config = dict(
    n_layer=8,
    d_model=256,
    n_head=6,
    n_kv_head=1,
    head_dim=32,
    d_mlp=704,
    vocab_size=2048,
    activation='swiglu',
    norm='rmsnorm',
    norm_place='pre',
    norm_eps=1e-05,
    positions='rope',
    rope_base=10000.0,
    rope_fraction=1.0,
    qk_norm=False,
    attn_scale=0.177,
    bias='qkv',
    tie_embeddings=False,
    parallel_block=False,
    init='normal',
    init_std_qkv=0.0384,
    init_std_o=0.0,
    init_std_up=0.0384,
    init_std_down=0.0,
    optimizer='muon',
    lr=0.00863,
    lr_mult_o=3.0,
    lr_mult_down=0.7,
    beta1=0.95,
    lr_head=0.00612,
    grad_clip=1.0,
    warmup_steps=200,
    schedule='wsd',
    decay_fraction=0.853,
    decay_shape='linear',
    final_lr_fraction=0.0,
    batch_tokens=32768,
    seq_len=256,
    doc_mask=True,
    z_loss=0.0001,
    train_tokens=380400000,
    steps=11609,
    dataset='wikipedia_en',
)
MLP neurons of a small language model. Each row is named by its layer, matrix (down: output weights) and neuron, and shows model dimensions 128-223. Each number is 128 + 24 x the weight over its row's rms, rounded and kept within 0 to 255. Numbers have three digits each. A neuron's up and down rows have the sign that makes its largest values positive.
A block is one neuron, or neurons of one layer that tend to fire together. Before each block is what it responds to, as a language model described it from the Wikipedia text at the highest values.

Responds to: Word-continuation and possessive tokens. First digit after a thousands comma in table or census numbers (14,'0'71), possessive s after an apostrophe (band's), "his", and suffixes that finish a word (magnet-ic, feud-al).
L4.down21:101156110116111180164082141118138125152104128093120125137127082152124083155125136115137130147144077127155106150128097119100119104148113142174131171128142130090124139107140130118102131098137152095123151094144148150145087068140144103112136129113180131149122140145075100145105145114156107139
L4.down44:126126131160174138181072121118111134132141123105150121138134138176134106139151134128123135141102113104095186135121144110184171123136130130152121135135104130163100152106094133084128136143124137138137117151130101182107124101181122118139142116106149095095130156203149113104107124089122137145
L4.down273:084142124116132143158135182105116143142155119153127138143114139165111138116152157156089090121112135163139121146142155109141144100206078150158140123088130101098119171124117143084134115152137112142143117114119146103114164143115106089105115139131105130129164133107107107091127087118153107176
L4.down341:110141150114173129141147158142109171087158120095118155107070119131106120106169126135088102145128123099114150118102172138145138155141133115125166115138137159109128137131068110120128136136125149080119130126151094142094167114125098104121152139109132088167135109109145120162109105107133118177

Responds to: Noun-completing word pieces. Final pieces that complete a split noun, mostly in expository text, such as tr-ade, iss-ues, prot-ection, mainten-ance, often followed by of.
L5.down26:120103175136124149136147082148178137144133123126144135117134136119125102149120118134041179144116126131141101148137139140105135136133085153142156114115122132099123114154105124158104132137150113111132137103170107156154124126141142121134119119103124096109111134153129141133143145117109135178
L5.down502:138098100145142126162121156108133123069123109088136115156100123098102134104149123126138148106146097087153112115169116137113119145183113150131118161107135118154142183136143140115096143092093086164125119166143129097134127151139132101163109116166135112166118137106134116123142111117115124141

Responds to: Final word piece of names. Closing subword pieces of proper names split into several tokens, usually in lists and tables, e.g. Dall-as, Miam-i, Mauric-io, Kentuc-ky.
L3.down28:118163105119128142137138131162143124165098137106118089092149127083102110208137136106110117150106133118128093156134118121151137130174121126142141136135145127128088112156091153108157114135145130109095153109056089123109101159131102146143121118097155113139114122125083133121125164095113135098
L3.down87:145140170175144136164118133150120139081170151116097109110155086140105154119117089166187116152172065142114142144114121146126111114149143151136110114123120157129085142106124127122117134172129166133148129120137172135141135123122115135160113119163167129099080144134091134110110115151110138132
L3.down166:148150126147108154079152164122113119078051129144073105102147124143103145119133142112129125154148122141097101160161144106121146165091132164151101162157118129105163113130134112185127122086125133137101138128149120134162156147095137120106159134107096094150119144150127106126149113143156148109
L3.down307:118114120113110125169120157095134133122109095165161106106102095130145141123119123171119117113121125097113127156163110078167146089080135168090120159135135130155126127112113132146113137114153090085155127134147151096133092163123146113130125094135122156124107143150093087139162167142124143135
L3.down415:166146116174137140141112153125149095116116125114126114101138114139133187151130151147123143146124111118142113139135132125152104145136141168174126113138098138137118184145160109125154112099164176116131138153092134145122103205158108113136128102149131127128118149110120113138149126138133147094
L3.down478:111162123131160131130127106112153104112107141074098131124144160141142169161136153144139115180120138119158136147116096117134123144161139112143102093118107139141103118114156133128093119128124168152138162136074130128096129164138111133071126158130160138126094110148134102155117129104108156179
L3.down604:165118123118134122155126122169107129113118117079109133099160112143119152161119174124092175111097118115122155126082114162137143106086116122163116133171147127100071097118146110133128121137139166091123119105153125149140102167093131136127111112157136122122119128121078095096133119154164147141
L3.down628:123127133093111133134111098094126159104126114139098135151139128113098123168103150144164129138176117169139142153137113160134107145095095132130107166140092155120112119067142100127165124149141154110112135118130127144146164111129132106114099135148153107145135126132081142149137122118137116150

Responds to: Word-final suffix pieces. Final word pieces that complete a multi-token word, such as -ing, -al, -ment, and strongest on "se" completing sentence-opening "These" (The|se).
L3.down45:132141148111133108122112145131133158121116112157078125160127131107128139131113129138131140120121088087140093135117114121124141152116111139168107094161115120133137134148110130140094117109133129109165101156101150117132122143121154105141133125147151124110166098118152132168136138126148100111
L3.down261:112088164122152154155144089138124121171144139115135117148128138110120137108084136069074119122130104140134150107162182116112098123159095153169145173117156140144135096104134076117123103115109124094109146145120108137148109116100158126163152133127123139149116144116129137089106095108117096171
L3.down274:090122093103159152151070107089145127156122126145139151150101159135116091117132209096133137108110094107107140117152149108121159118126103157130132157160120106138102116125158140144114127124107121114141159104131092102157134138138147176153151108159140128131090195100106161142105123079117124140
L3.down387:148122107122186139132158130149087134119143132126134094114123130134154092086092118141150120085106117099123111120130145141145149117156172097159128146122139147135142155168129089120095132169128122103095099109191103089151114114118124119167120107134097132151133137151138144106140123086127134128
L3.down396:134106108152103174102171125137159133122153091117134105147112127117116132137145137155132144140099113126113123118144157146201125149119140112106123095137106191127069108134145097126135102136152128123125172148164103158100146154095133154159103093126120104103095142107107139105093156109126138192
L3.down566:117087149097129120140092119161138108170127062157145152181125159133105124137116121101138133138122098094078096128123158139135106160133117082116154127089128101159137093103143132120124144100130161072132125147130128094150129119133150131165109156125123122116137167091105139117092122127070100136
L3.down571:088099138179134138146153124185103130162137111126134167158096096137156121091151119136154106061139150148145088121187131154131166097140141151183150169107113115160139107147163136133083150128132178123080155085154121119125102111141110136124154070106138086124131126103105141127139106133133125113
L3.down581:138113094109111120161133136101067127142137110136141141082162094157121161112094114121141085113153143119112097123142128148120110152146163131156139106126138147163128110123126095141121132099179109157111093133131165131141119092151107096106155104159134110124112152143141153189142115128123089132

Responds to: Place-name endings. Final word piece that completes a place or team name, mostly US cities and states, e.g. Philadelph-ia, Verm-ont, Massachuset-ts, plus USA and United States.
L4.down278:114088137132072127089117129162109125093117141130158142186178144112081126091102147150096108145128129147087114119147148101096122144115121152132158151104166124134148116139148121107127112158113163148151137132139141120132150095148110132107025117141140127145106110116130156102074128129137120112
L4.down493:129173172140136123126089133152131139142145135104113156140122151142153125134147131174098112106118092135082164137098086101092128121116122132157165114103106146109103131139091117137157127077102096115134118113137112156105120148153181151156152070150140118131136055089106129149108137109087162116
L4.down504:079147158155122141142095180140114116111113130123143126115151115123128140126102179149140126104152134138155113110175166154179134118162129156137121111156123141146139122117103114067089123142142134102105078135153103122151128117124134130131091084118131123139099117129127158132116149109150161145
L4.down674:110133139085101168069119132118122133139133123093148130106128102130115135159125138101163143154121124159131122108105137110140146158131102127158110137102081135114158156123113105130144142089082148111125125129097113126144149101133139146153114097130124152162119140115099091095134158121145106111

Responds to: Surname-ending word pieces. Final word pieces that complete English-style surnames split into several tokens, usually in rosters, tables, song credits, and place names: J-ones, And-erson, Hamil-ton.
L5.down149:118108103132156165133124161084084126090171141121125102129126100127115127133138109130157135164197114083166168125137141150139116113088065154170111113131148146129153102080134138134162157110126155139166095141107122145104108122117149121114135124087121109130137154072112138130158125108115151150
L5.down215:108158112145155166153139129140128095095112100099123137133116121078117141178163149140122153142139138135119127136180087121168160132133119102149090167149168091154132125108164119096151132109139126114152114134167121129114161124133073155134126148105143180106099105113099126161095127135130113183